{"rope_fraction": 1.0, "bias": "none", "parallel_block": false, "init_std_qkv": 0.0143, "init_std_up": 0.0143, "init_std_down": 0.00262, "optimizer": "adamw", "beta1": 0.9, "beta2": 0.99, "lr_head": 0.00465, "warmup_steps": 482, "final_lr_fraction": 0.0, "max_seq_len": 512, "doc_mask": true, "train_tokens": 900600000}
MLP neurons of a small language model. Each row is named by its layer, matrix (up: input weights) and neuron, and shows model dimensions 192-383. Each number is 128 + 24 x the weight over its row's rms, rounded and kept within 0 to 255. Numbers have three digits each.
After each neuron's rows, "fires on" lists the tokens most often at its 100 highest values on Wikipedia text that the model never trained on. A number after a token or word is its count.

L2.up722:150131120143104125145112145097123132171135103100121100121101123152146107144157153119121161119143066109112141108108095151116129139085078158131172145125105120122152180108155131125125103183159098083126146087148103135132076110145150128131125096148144096135114180066138131120114123133131121153116094151113128071201120104128177107128146107144131107157120103166163133137124107138200123122105122133118138172116202145100156086125168120084128146106097166112101102147126160160182151085145141089146141134136113160086141129067141122130091129137147104110172041170080165153123149106095114135
fires on: ")" 45, "um" 14, " post" 10, "il" 8, " test" 7, "ost" 4

L11.up263:124135155112124101146113121083108138149099139085122124108166110146086134114173132115151177154084123156094126088142146142149128127170147133146092137130099141112166107091127102113136095109120110132143151095128126127090152154093112108127137158068129162105153130129102157135131153095108130146116128094152131126135145130085078142106130103103116141136177144141168101106061119123137133129138135148160112109121144106150090163134168130147127139155130126134133114063121115157122118121127185157153127129147158119112107130174171147090107144120115142129139142131117144172132085106117111111
fires on: "=" 57, " =" 20, ")" 5

L2.up1489:156115125108171166141141072093110109119105122133125143110153124148092115126142140104097121126105141127104103135139151091161138154103118127090149123166120200132099168139136115151132146129090146135155124110126132142110066076143151125156108123098151131147155101112167117128105160153117124101127162124114147099142121112159115133171121102141071126128116131160153121090099130138167099124119138133140147085094170093129115151123115125121189132132157089176114128119117141153125160078130131133112117139162133126153111132121142114105110081183129128117100169070108138168130135131109113151
fires on: "on" 24, "il" 13, "rem" 8, "um" 7, "ori" 6, "ta" 5

L2.up694:138128161143132179154082115136136100112153104095120094126109132056131130151128137130105082054134138124115127134112112094149117111111155107114099149110139125106124159140151111086102122098161124144138147118110111144160133097098147094157149084088175153154155129118112079142119107095142080129084118117128140100082140101120115078096106132137134119168109137123140136104109114112156152132101090126090092123105169118147161113146146134110125136165156120090122133116135119122143151133126148126116137138131118095131106118170138104145068097116130141107160129066090116117120132145098132091
fires on: "ö" 20, "e" 10, "ru" 8, "mi" 8, "ae" 7

L2.up1676:130144152168112121168163126146108107167160183076140133117152105101171144141158113165137131131125117146135102080111141137101141154127124144145112141138112108072100140132164120165120139179124109159109170174119135160113165119123154165138162135139120112124129081137130127068137069115111138137156109142117169153116126119115122120092133130137161108112094102145149108142114151125183172169134118121126125117116101083097075086092142144140166136097167141130126107109096118146113104148119139099081132130146131146120135114155162150139117105130139131105144100105109127081111120113102144089
fires on: "all" 12, " of" 10, "=" 10, " to" 9, "al" 8, "ed" 8

L2.up1082:148079106137177119129115104147115101129156103127128135116140088137120100126151147111160131110126099121129112131162125112139168118111089112153113134140102104082121094110114131092098146169131160092116195107119147148138103115179142161125156112129105101130118116107136122157107141169130127127114139160110094106153093157099212133127150132119095098143115106112153117097115136125137107094071105174110129106126138143132094127112123142143111148125127148151127113085126099104141144101155112117121131134135140112113159097113149137153082111119109149110166129123096126145130165137059132128
fires on: "ist" 17, " Paul" 16, " Christ" 11, "Music" 7, "|" 6, "Bl" 4

L2.up519:125114099132080153149111158147119126118103163094092108130155089155126167114183141157182176099128133115143134134170122147134160101128150140130108122144095139090132107092155087131110117107134158110092169149172121120121148102151151102081155135139163108173147137125143111136136167151113136183145136114114137120166107098111156103157144110134125095148108115081159161100121117092163110107081078104144132089114119164169073118154161092147150124112180131117127118105118117120139158105147115141102135129121124139124137106202156105143060118124159180110087126104120120123110093114095137141
fires on: "le" 12, "Al" 12, " al" 11, " fellow" 6, " non" 5, "ry" 5

L11.up438:162099128146176103122113112096096111093136118110121140116157103146144155146160165142109168087136124176128094122115126130146126105111098128125146179136108205151121144137125112127130136094133114099152145144156137137147164133096111172132166160139100112146130125122145126154113145087143122110160141073121151123121114106113145160143108117137145062171129107139166169115103125122128103129155155146163126147121144106125143149147156133104141131113150120111173146150100066115112154137110172118138156162138126177106131116124147114138101083102137165147107153097090147117138141141113100113
fires on: " of" 60, " all" 8, "All" 7, " All" 4

L2.up77:149133136159165125144172087140104112087140165137136162109110100135118105108122117107137129148078119097126083092103121124139160094133114159106147120119104136129120141087130090126103122143140123104134153126167117160116143121127155116155102126141121112143123131159114153171149140146103134139136122154115155155160083090136123087102163133104116153134121149133127152102112168162089123173143072140137098134171166120171109141109123101133100157136154058157089127117124131138122145123087125133146134149126135156079146142140145136147135088140168137130082167109130140137132107109121119132
fires on: " Award" 17, "on" 12, "r" 8, "our" 6, "ks" 4, "al" 4

L2.up1270:099099107096175109144128107095128115155131111147103131120119144156160151197122124130102140111149144144070149123123125133112119126108129179147094154087121145133142152127118131122051129152146143120165105102108097141133114115127149162137102122110060139163142120119087193113134130069140081122121081135119106128120125112118109109108120150120154094131082107127127137095145147155101119133150158144124132142142150130130149144110166129096144194106126122149121111114118158154123100135127154124111177151146156092113125156112160146145166161116115154153096185116106123122106151102131101146
fires on: "es" 18, " hold" 11, "mi" 8, " served" 7, "we" 6, "ke" 5

L9.up729:147106119149078126133122155155111100076163126110156151096168107111114118109129075117123130164132102132116143150109126113148127068145083132142122127115107129129138130157125125093125145118162124122124130121119142143148181098159136102117131133164106123176136098081151104078112191106131090122112148092107131124108112128161093163084141155153167122100118124125071163156115097118135125097154141149132144182121149153154124144152153150114148193130160142094130153110190143145155120110155110129088125163135099134143147115152157136118112140159111129140131136060135145128131116149108117122
fires on: "=" 43, " how" 10, " =" 9, " what" 7, " so" 4

L2.up384:143106117125146132142150116144120137105158124118134130120092078130128143162138116165098150116142133124158139106143132133151164119119148092129096152124097120123131094122144090158134155116126117170140143142147126131117127103154161162098127106115145080146107101108105143107137134117150121143157172142093132139148144097096133122114117122123131045116161112108135177111123143143164119129148156109096141106122150142095118077133075133141162169109115138125124150076077093147136138138152145137115157108156103131113121133153151131137156146159158081172119123152084124118072100126113151159
fires on: "ed" 21, "al" 12, "ive" 9, "ible" 6, "ic" 5, "d" 5

L2.up444:124152137170138123124119152145121161159143142138104094129099121139122109170136143143146101111101102141112161115136123143131152180131104114144118105126098120110146129093103143090087079145171111127129163129145102170166161132140156085144097124122127107121171159127120143123090140043137106132132111112154111138140167134121140100138139087098126139140141156157139098093129127175124154111149100122106111080138143134166145119158111138115149147128113129091121180108092108158142173085164046123133107146144136087116162082113113085116193090110163133103141171144152145125119166101100126127
fires on: "Z" 36, " X" 9, "e" 8, " Z" 7, "ss" 5, "x" 5

L2.up150:145125133131149161095131094091134148149139116143175117156150165120151124134116101117128137138083066141090126140156149145137131135137157139132085130097113151162123108160145113154081101126125169162117125079143121143089178091095163094137086088112121131158133129107131114113124146102150137147138148087108148073123120116114150147159139124144151147161146122144104098096119131124136116115152128134116159119129127122194132123108131134158140147178124139134085103106112107136135207135126127102083117126165117148116140094107148140114151120132155134135082111100164176139148089153109144135
fires on: " such" 41, " However" 7, " states" 7, "use" 5, " means" 4

L2.up1020:148092112133162139117091127137125141116150131103160100085139121120153119148113148114175148147122123155120171138134144127113118107090126162145116155108099115159092128135067151111100088151100129090157100116098114131154170148088145129158084135121132117167128126140166086176119108119150125115097105156112119105120178179134189153110109157130113122139159127095155149153128133125149137130127172108120137117130124131090122105108142160089129132140150116109097115134098105106117109094104123112093149128152095158168138095109144128165060120103140119134095088152124159145104116126146103161
fires on: "vent" 18, "ort" 15, " just" 9, " look" 8, " feel" 7, " sat" 6

L2.up929:102120134181141151118174113132101139134129154134142131141153099133157121143168131147103113118148118058126091167125141135133145136171154100083141145098091174127136139133124135148122143153084116168124169125096112112155132100150149158111074124165099116131109104105091112083069137132139121111147141158133118151103119157154143104125130146140118114149124117166121105141116130129157169104129115126169128140115140114139115135159093157119135121141107150126111129120105096127161135096129147083111145160173117109154150105096139166186149113109141126106177167139096155169123088089128139150
fires on: " Q" 25, " order" 20, "ing" 15, " position" 6, "ess" 6

L2.up95:154110093174152146146082115155134155141132157091083064186167109096135095156109178157105108125174155118135156085115110102120155139142141099136129178116125131089127143096136108135112112150104110111105141120105103124090128141169136155137151132107120073156117113168140143139093105142119147108120136131152116104125130122116126130103094129106125118138117155157114116117091140179111125150125121121143083141116115159120145135135110099125103126107146121124138156151115110112102142110105167140103137140149112148087115128121140168155163082151137119098132129094127093122122156112105106096
fires on: " of" 35, "vent" 12, " Total" 8, "e" 5, "nal" 5, "." 5

L2.up1292:138130111168102101130137087069134145131145108109179152115123144117166160109129143125110144126130118148139144103125168136162119124102137099149140149135105146107121118122142120147108146148123118120144132159117146149096149104136137098077133136139158123134132146110147131103102143098116097107152104131106120098169115098158141131154149173137156137094091137107093094141128089110131132117152118136131132140119145162103088156103111133118116077098092115135132126124081105076163140109098087104144143153125114134109103140145150094134128103126077110130131106141136078119079138154117119127
fires on: " Ad" 28, " Am" 22, "ap" 8, " inv" 8, "Ad" 5, "al" 4

L2.up1379:172142087157110103184152155123132155134108152079138127087131105107169164114146139126125141167141124109113122125110143138120162175123171091129129122099083147150144136154114150119109106161136080126121113162107127122116129100100151159097133115098128115128118099152131126122124104110124140155139106100091065097142138120137124132122122111098090149104147096137142073105100161154161133099141161147147118128055096109160087124095148132138137125079128117090145099118108146138123085069155127077141170102129113089127130107094156118154141128158161146166144113150127100101105104063134174082
fires on: "a" 48, "P" 6, "ap" 5, "p" 5, " Sa" 4, ")" 4

L2.up1389:170116105148132147128111141105091144113149129113145114125092162091114107117124106071119125145131134130095099137117167144145136159155108101110127140148092170140117139172104152089091159163063143108123146125118126145154128114126129184144156136129135128170157137124134132155154139154113127089142171135116072136125134126084066146102082118116138135118139117097122080127132145140133104095139147121148144152119076110087129123178125141112157149152177154135162114113110096120128109170115114112117129141149115122130127125175142146112115122117130125097159123112147114112086120153149124132
fires on: "!" 13, " Time" 12, " Length" 8, "?" 7, "ing" 7, " minutes" 7

L11.up564:131102169122151138121091130127137109114150121179135146167172139136146101131116132088154175122137114139150096140123086162169150135136122089108134138116113149123101157104142104105135149123125110150151137126137130096083133134173155100091114107152102155136087136069135147134121174102124136156109171126158128164142098158146131108095125130103104119106099101177153170115091131112139159122149162123154116114148132135103106124182127133132135162057126126110146159122150107076135123085115158174173118161151115074122157132111163147133172122152134151138142116110111124129105156074122127106
fires on: "–" 28, "-" 16, "'" 12, " June" 5, "." 5, "," 4

L11.up531:132158110122115108133125114152100099120116101126143125109156120154110120086122138098125160115128108145143128118144083157140136104123137128152164125134145089186153122146075082107140087141146119094135128173147149120146148136133154155100117137168145092133122104139137194118152134134066135143110099111137129130115157073153146134155151173074107120138114152127171135097054131149132135135161123154115093140140137074138073133138121125121155131167149143117144126119168120133112109112163138132164142123127128061087155162092180159101103101138136122153109123129102136158127140094112160111
fires on: "=" 49, "," 16, " life" 7, "s" 5, " =" 5

L11.up1619:108090105159118139119093103136096125174156141121142135112173079145157119106147147088158154064113089128103139161124166160147113119175104113090134155106108161085116133132150099124036149105117146156132131161084112136087118111114145144146134113128106143107134147080167158118138102105097112114127104140155105136114111117121135120104120139134117158121127130126144162153122136126134154156116122110133154161159120134126143092141107133158155193104111153083120130147127150160085087095116117123129137136180139136167129151127146116119179142116130093137144132134097147128093164104090134194
fires on: "'" 32, "-" 14, "." 10, "’" 8, "ho" 5, "hu" 4

L9.up1287:114120107148089153121149137112182146104140103106124128129120122108116134134129119135166123099123126136101151118116128153129160127108142089126135135124144115144081152136120174102154152139076082123142126158104113104103147148124145161099112108114134160157151141103140137143131163134120117124129144097137128100192155140164131091132180150071147110123103117131144148124069112099172130162102132134157088151094165094152060129118104100089124115106107109101148083145105147153147071143173087136150132116151101119125128133106154127171124107119113153126111101147097127130129125079150153080
fires on: " under" 56, ":" 12, " to" 7, " of" 4, " by" 4

L9.up836:149072114143178126118083106133164206132171110098107105180178132111153144133130149145115122112149134147148176100136130148159132169139132130155121210122068144085104098174113143131099119133109128076094126122116112115141121113126157143111106134132120156142130111112157101114165141085106128156128122113160101159144177151115085148086095139125140080172128122092128127123117151099161117125120117119152144130115119080105114105148145108113124103106115115139126142097089134112129184125120168162110146160126126135098148124128160146138103135103086140142151134127118126123161141142114108126
fires on: " of" 34, " the" 13, "D" 7

L2.up1444:153149139143138180108133113064128161142147149099133112145081140114115153185174105094110122080148096116105146100127115147163096142130120117103145125109101147091145157127137134093090164158098092128115152115104103129126133134110156149140155129150151113176101146129165132142106050097111093141151109111133158122151144121135148153110151090118157120152113134119110137118133101133187124071126119123143109147141108144106098137109145120142127131117134172136128098121085121119158149113124117144192129148123137153116159141140147124118118142109097124088116092125113108163136162138138132166
fires on: " not" 29, "t" 20, "nt" 15, "urt" 8, "ll" 6, "ill" 4

L2.up358:147103171133143135160129151160119133129139159133103156121113119170143134114125091109129135114153130108120141130147116116160129133085121089125105134122139135157182101137138154116106111139093112135149158106109110091152118147114138114142117083079122126165146079126127150125119120111165128099125142115149147162159125117128136121090143163160140100128153123099190123129101094157149077119133120092091115119098112094116167110116133148115145124087167116104187062124096118153196116134150106124109151118156091105142149138152151125179117097164133126054155126139087173121126140147134103159
fires on: "h" 21, "te" 13, "le" 9, "ft" 6, "y" 5

L2.up835:116104135154105121100139127136158161156107121111094117157104120125105100138141136166136148106114118094135173136178140140117170102080162118114110122117120110072111161075149133138103139151113116131123116141106091131107169142155137139087155088134116123118115172134152119117150143116118110148119149080104103084158145133096167119136170132125145114140142136123082153111127135163128172132112132157131133140147128103123123098121132134185129139135106194072140123124111146103143176060139090160171113097184134110085148067081129109167165139129156073128161139152124129140160164095094142121
fires on: "." 33, " Bin" 8, "x" 6, "ss" 4, "yn" 4

L11.up1093:089109121116107123139132135121099122172112158133101121130129132122104141136139159096151216170139104135140147119148104157143083166125116095156081136116120153116135152148140160097114181118101126154154099109148136103102143124127150104145140137107083142130126096087117154122127141103099141135113143141141130153127127130130076117114152141129105139131114101120168125121139110115121120094150162154131168113119173109100128069132146104120141119139102134135123133115126086127155113106130121133129122158145103107138168157124135124101166154142098138105153099156113151098148141113120124158
fires on: "," 56, "." 4

L2.up337:143130130159137095158139109109120127122145154101152143127093155101115195147130110113103146127131073124118130114117127103114101099103142117120159142154110143118102144118086164158161149138178131130130109140130076124130093067133160103145154100114128134117151192086092134151091120100105101103092143114129088093131160121132124115095138119094121143121102090120097094113110152099114127150157124142163042159085117129113114113116183102104122119117108140101161097135112124117135104121157143124152156129104110103110126168096131126150097121135126132126166153068079141125110123095149109094
fires on: "p" 14, "ap" 10, " Ma" 8, " Mat" 7, " Do" 7, " Mo" 6

L11.up7:125131155140117112161105097155122139139154148152154128119138130123126115096161144131179132160136150155092127104075104146152124138080083115153135132096152116089123124126111147082135122121153088133116142112118134104145124123145147084183093192131113163105129120132112130119151149157102136081118126072178135143106136187171132130089123122092196149130134118118145144141090174126141111109165126103133140090088112122122091064186104117122136156125101111122145109099162143093122116157118169089184100156150102177170161133138130174136137136177129133146125122095094149095101124127070118159
fires on: "." 74, "-" 5, "H" 5, "W" 4

L9.up133:155158125174169136101092113120156151143125114150096130107091093136092109147151146144091186100136098135125173115117089122097118170110133122159125139136112139117117133154106130119104121174118081104144151141123088119139109100177120127144133148102136097160137143108163136135113132084148150131134151117106083097161161155120125075137122096137144107127182107151115137113096144124089167140114073109131144167153075119127110132163113096097115147154127144130112144100168163161169171116088098105146111139128074186121162128118145130148124091093133161107118065133115146123125175122101148153
fires on: ")" 67, " (" 6

L2.up693:146096095139124135114100153131119152148143141135150143105111108132141147097108143105143119145130116110131143140121147130150129163138149145121107139126131139135078115146115162151097153105118148133148090134100110137105137093187135124121100125112094136159063106126189116084132140106173130147137159061132118135123126159102143151157139142125143105117172081110115100150078131124115105114134120090175100143101104128118128129158144098131158111142152125134135135106138126143148171100143134083111114156137120144152183139103157151170152186143131129179121164131124144159136120123131150114
fires on: " so" 15, "s" 13, " such" 8, "Since" 6, " states" 5, " as" 5

L9.up1727:131116140149141116072095137142136120115141148116114137140138107084150137126076082081130104104126105148133173123118117106118156146149177159143102158119112126085127116122120147146136098092130163129139117099155101125107119102088144110153147099121129159162156141097133099127147158087152168160135145159115136113136146117157106160108127136105122122166156105092097141098106143133101101150138122137119103179110147096075126112064160139129117153115124161099127148106122120167132138068110127130162141121140104071108164148139139112152125107135124083142165156120121132148171143165116099125
fires on: " and" 37, " Bar" 10, "s" 4, " groups" 4

L2.up1315:112106149119139139140145117117122148131148118127128135081133101113103133132137139108156129136121136106096160157114109090152133123138104093110116146096127074069170101116109130125103180134086104153161113161133150100109107140161148135109136128116139164131118094117157187162110117134092112129132120159176083125111176109112092127145157087103159109150102122157093124087106130170118133136113165150128118142119120157145108149099104116094143105119098139093118101127133104097172124137144128148125149111135133096107097136165149079144138106154121145145143113144151143128076142106126117134
fires on: " after" 15, "t" 11, "r" 10, " at" 10, " scholar" 8, " cur" 7

L2.up1659:109115133158101108132121144163154126153122151098106117132130135149112123173137104138138120111122134140083157120149166080165124188150128164113159138134031133106125149105147139172113091150191157104134144135079106123136144119092132101142126148149152143101139102131130109091087130109125113191151140158085094098163129178146109109126133099111138075120081111169123114114129115112149123114136126113156122166127110108150115108145147144110152141148099122139120136145120114139108159072116163128106150122148089132130104144101144136143129166134097147118098152128099122099118118091139190115
fires on: "s" 28, "ra" 14, " citizens" 7, " Website" 5, ")" 5, "i" 4

L9.up348:144101137137132128103104089109148111136105107099123141162131097146160137089152085126127138109096106167145143143100139126088160088229105151154130155117187086120096147158124171135136096128142140085142137115131077105122159130122155096109139140111140138141118132131175077137082117107122070161118121142117071140118137130126122133141092140079099155194128118107112152099132139096098177087089095126162143131128168143119141133173132148095121140099134093107112129093117131072105171113117143153139134148128151050110166134161121120131127118143157146122117137143161141133071145140117116127
fires on: ")" 36, " for" 25, " to" 5, " who" 4

L2.up1725:127133091138105108121143086141130117117157116144127158089142092155154173174111145146093159104130124097138117138113155139094146108094142107162115157163082108124123091110125119099076149161174139142124100145120130141140127114137139178136094131183089131129145090100126179128145132127170141155121090139122108115120134171135142119144112100160122106119122095160099159133115094134143121115146127152103136135162144141121100144141114114112123169115125098084132137076092126101172140104140124059129134164149118135125137120097147117088143146145180108140106102094067077134121124110144136158
fires on: "a" 19, "-" 15, " su" 8, " cast" 7, " Su" 5

L9.up27:108135116147125126090134120127133107127137138078116110150134175118168112162173094117090152188106095155111148143145122129097114116074122096122101163101145125095125116134130107164128136155168123144139128102146115159137202115161138093125151110129147136153134121111113147128087129129120111112161123109120157144133136088103131141130149126096109122115148099144164127132117111119121139134155124153132151118110083132151097119161106127152122131138152127115149141115112116148124123106150172176107186143132133088133179100096144138171147107090158162140145087140108122155105123088131136124
fires on: "a" 15, "p" 13, "i" 11, "o" 7, " to" 5

L2.up1017:162135131134161141126130118128105157100145153113082166096148103179123142119192163163131136096140128087117108128117128069123178154141109138141125141135134105102116091113157099085124082136142160153127116153116113142101114092139153155127110136136103118137141126118139128190081122117122107122106111119105098135120087106160125154173108147125124135116153113117152179117118145079140120089143127131151154124141171097136146072154127094136156129100102099149097119129113124121109098113112091099140137100130098144122081153140141105096118084175127140162107155126125171108089122138085085111
fires on: "il" 19, "al" 12, "on" 6, "form" 5, "ar" 5, "if" 4

L9.up552:156132139154133156143152154136136136144143139138101111148114096145136149107106101170108133126088129124135102144108115138129160116105142132151126129182125089087161138119170127174086119095122135156100127157116126103095125119126152089081170126149119145143163110111121149113135158107109110131118174146085141124131155134096154072120122152098163120121140148111126175167090108113174155127160111137141124148090138122148101125144120119082143146120126108126124108084148140156154129137121158129102110129106103146102148137106155155096131110112126116111132178124088118122060135167120118101
fires on: " |" 37, "d" 6, "–" 4, "ed" 4

L2.up460:135096096174095118148085126118107171173127125089154142138117103138125115121122144124146103125128133140088090149117136074135129150152097121142100128114147124129121137159098147145124102103145146116158129109114121123147098141126146123106129079092153117124125170111119155127186117099149125136114146157129116141105160173136149085118099143072124131130122151152109097152096162126124160124103147161116092149101105105111188116116092116097116161115105104113135109131154139127149120183170107143127113127106119106150132123160149107144134143133137107094145119141059165116144117123135115082
fires on: "\n\n" 18, " water" 17, " who" 9, " Ku" 9, "ko" 5, " Sara" 5

L2.up512:146091146118147137153160157089109079160109178089118093179136106125118098105117112101102144162159103131107157102141117115110142109119100132114102141133078110119142140120135144127134123123093133156126141129157112097107148149100142142107143167078149132136126148117104145131112153137102155147148115153139112150162133133109089102118143120132151097085109088105090143107146095130103187138158105121237102162096120153167133113133115128160129117156102132124094120147123101131134127110159166139094166094132094106090127114084145110133122144130135146114128137139114114127083118146090142122
fires on: "ra" 18, "et" 9, " Website" 8, " ex" 8, "le" 7

L11.up794:143096116135131131081119127135081140128126120151160154139173141121161169148127115149141157162120141120119130133157105146159112114150134097157126085095141130161134116159119129142103102103149086119136137129118139131136119162129124129155147145101151072131110147144174141127122126086104160150113140130147127125123168094077140117144102133079127092166110089130153124097086123156150115089144129117156139139078161118138079117120107093161114097153132137154127098129089060108119128139137198122078134104159119112127119161184155152106112113152117122135146133133093110140132083135112116088
fires on: " |" 20, "\n" 14, "|" 11, " Year" 7, "  " 5, " Date" 5

L9.up1679:098101150130167154104125118159096170081120126114127166060116101104086107165119125097152136143100089093133164175113120124196107152136157140110119141115091098127132097145117127140113136134136129138127128126115088105137121113134148140172122135109092146152093120140130107111143137135070112085132150160187102140088147106088124166138108108146135143137138149135091146121097122079151091132121117168108146171150116127125149131134137138094128163113121174097125105141135149175129108158146126107145140097104083124100087131148124150101103147166102114144122123132116124104114133129137114121
fires on: "=" 21, " =" 18, "uns" 6, " 3" 4, " written" 4, " bon" 4

L11.up423:137114136150146152130106130107083142147152082142155172088142084131106133153125124100072128099094111117099114118163134087102130106137112079135147144110079146131144112136177125190125119110140125152108117172125115119108121107139147145102140115111137104194135172096097140089143137141121119130126131119071196143165117116117134158162109135141125110139127155087107148143112150127134101155098146119191111145139133113125116130113149144149164153094123121081104116122110093162131146138154132117149166086126088131138122114130143119174112088093096139104103128103089143142117110129121146167
fires on: "," 31, " |" 19, " (" 8, "'" 5

L11.up518:140050120143116134147078158107154149115111142149135141148114084136075094117164077134103166114104107146132090152123124121126133152138149097176093134069103170145150139145150176126101107129100157104086141125151122118130145088149131141138157122132086138133129120093101119107153156122112130133137132141162156121136122138124132146125101119099087119140148083146124111159118121128147133102143147123182138125120131144075124091119114158102170140114151093150146119131145087102122123121145149082155117111174122118150120140111146115136107117127164145154150135103116115123089095107098120145
fires on: "-" 43, "s" 9, "a" 4, " H" 4, "," 4

L2.up1660:129148134122133148123149075106160111133112122131113128110115145154110146153133103126135139101136127143105112108137138106111083130106160143128139143098099148129110165154126132180105142141165098180099124112133102108147143098082150127138119137122128134146138167104115146097133154112129059124103117099152150121091157094118112104090086174122141150133127101153152141083120167126141112125127134163107134138107132125110154119129144112102104081098173159154119126150123163122135128166135149126119155116174130067160114123128159141120093134121145202089115137176081156146087135116123127160
fires on: "ta" 28, "ae" 9, "mi" 8, "we" 7, "be" 6

L11.up1356:118129137139127147086104126093092127161130166127145119096089095155147094158111145126150120135080113103145098105127109119125152130120115158169122134115089149170136120124118165135151114107128136130137120102146128133147118126137152113128110095145139109159130097117183138105081078121130103100154123122116163154147147080119170138120137122145111144167141129107088091159126115121108103102085156100122120136123130132134147104140101137119162171135148172126145123095129144124183181151092135085105141129163145130161143103120143132087135126107167114127085135089103169163151101086124141136
fires on: "," 53, "\"" 16, " and" 10, ")" 5

L11.up882:104101128160164149109093143082101186157162131123119138132121129141139151162102128160131104092165103126100131135114107165123145118196112159135097158155117106122138139108151162122130160117139107155128111143146116122135114143131124122135133098165118077159088102098175119097088097129109112096079158120114141150124115143118162121139121154133130073165132138119113117130127120099119143115138181107155168096176126121136135123116137123152124124113115113134138115104156092138150095106134136143104150108146053173163125121158134150110106121131130115138119135159114154135162112122097111118
fires on: " and" 21, "," 13, " built" 9, " that" 8, " had" 7, " (" 5

L2.up1280:106138129108158123122126138127059094129148135148166104125134120095101117109211131103141171145138108094141158108122112108147122120155087117105131164105091137115174144132098083180131194115112108153137119149175140153083114081104125131114120141159122117147128152131129163118112144156111050084139175178153125101120138128089130126114150112124158126138124080142109093099157134123138136125111152135149085132115133126128114153140148156120153162121153145131144140099128111126145082150147168130113113148099146118120122101171157118163122123135166116113155137130124156087119089101137112136
fires on: "s" 37, "t" 12, "r" 11, "d" 6, "ss" 4

L2.up1561:151120117152081157135141114113142134141106119104108150115077127128132157117108118144089114088136145128131161139126120097124141116089109109083133118128124129121110139112067102164124113124137163145105172112140108080151160090121167125089151124074178167177124153136140111103089132128136125096117109095129150116122124084160136079127146150109136140133093129134130099077136104129155094139123128149087108083097150100117149120138137113099143130128165161141121100119132097147152112121157157140111163102144159112144119120123131074166133161117120159097098148138122166140125131142097121136
fires on: " Be" 43, "ie" 6, "te" 5, "h" 5, "y" 5, "hy" 5

L2.up778:160123100143159099105126094162076142122121101088122136092100101127128130073106159136141143143123121102104092097137145125140172104165137160146152148139121116126147164110116090071133118175118099087142145145127105127162126126070151101148151156136131101174136142125145134182138146125104126128123154172145134155170123103147150110126107093117133114159144139154096126151137126135096096144125106132155140144103151132164144142138119178079135137152136088096134138130128105136134146138110080120170093084108162138122119164112136126141153122191121141134108138077117129128088115138071131142
fires on: "es" 17, "d" 16, "m" 10, "th" 9, "w" 8, "ber" 8

L2.up594:112124120146130123131146071114123139143143092167158112095132094154123190144112138099136138135117158147116059124173135117140154141148189118149141191145098160124136118123147133129086058124152150102110149114097117147140179116125151145171132143150095156153149154164138099121147136122151134125146133102133154126132119096142103154119150168129124143157098113127167086149111139126146120107161113099136138096149141081105127138120134116144138117116154155117157113131131102126139135125146122116077130152139111112169071147094146121161131133130130131158091154116102126109099093095132134133
fires on: " State" 25, "be" 14, "ta" 12, "us" 7, "ed" 6, "e" 6

L9.up9:133110120126146186102134132131123120101170078114141110115124098102127134172157157112064131132161084139140135132117112132166137138127141098128101141117086115097117134129136149110084088106089138126123168103126122157145123144172130141137124097169114104144093110120175142139087122104101157094138124152137125132118132119097143140129120129112161113133159122136136100102099117145167107096123077097108098130117135137122088107118162111098142121133112149137149095129119093138144158103129138091159177153167141118165096109166142094145141117114134113107185068105105128157131127144120090105
fires on: " |" 61, "|" 12

L11.up1600:095117118130167088103137108144117126146140120112130125142189082096095142138124126110100129102121115112130103149100130145207121147079139127145174112060050140145122147092103095105160115121116100133143148139135115138096113128163129118140151090132109098134137086112128159127124129108082122123130115135113117125148120084148109112133136192116122057137127166140121161123095145128092128128110126109146108167128163086098146091121142140171102145168136148117116146144124105152080128082139155091095156099140129105114098090132164144173107175118124147130139110118114101107123078118096105103
fires on: " |" 33, "s" 21, ")" 10, "," 4, "h" 4

L2.up860:130132104104130162115109154079120123135141155111145166129150121071175141141143126104125111100147137114137115104130153110127097136161118154136151097101121128134143109136167149119085164133143170174135133128152106127148129156118155135107130134128131127143121136120128186134125096113090064117133110146145101114114148142109155149109143124090166090141088121088146124128120110111133110131159093155127099115147177161110146090159157110117145142082112139132114116118139131121160121098145149085123158152140132180139124140108140088160134144134106109148048106127138107121115094123100101147
fires on: "na" 15, "n" 12, " hold" 11, "t" 7, "nt" 6

L2.up553:123102104117107132092157145147182151109147140099119118126119144116091110148126178113146093148134149160077139092115164092124103133153147109169134123073117130095142112190145110141172130141133085128099076117060138058113133117127142129123104143157132105136114174130146162167146138140114117135147116145108114122145150099144131116144166119095111055115142154104155153142115087126098083148089162106130097123125111130132139114085138159129096071120143134090110071117118104088170149137162111160114140097137103156120121112140158114115111132175119133154121136146139126096158142113138155126
fires on: " under" 55, " during" 6, " to" 4, "oca" 4

L9.up1428:101099155130162155109126165116111155113130137102174077150091115129139138161170141141129110072155107153127130129136107148125133137120155099137148134107139166130163116118137134137166108123108125138090166119155142134168122161156148103119130148139127072122078113109177160133145110158067120152127100122132087129090127106158105106123129114112130141138086085090141162125120120102144124115150099095201075116118114121146121133142125127179140128110146117111127098120113101172168128100157145120113144136161128183163106123153138121125140148108116157101154104093106138133135094136132154109
fires on: " and" 35, "-" 10, "\"" 6, "}" 5, ")" 5, "," 4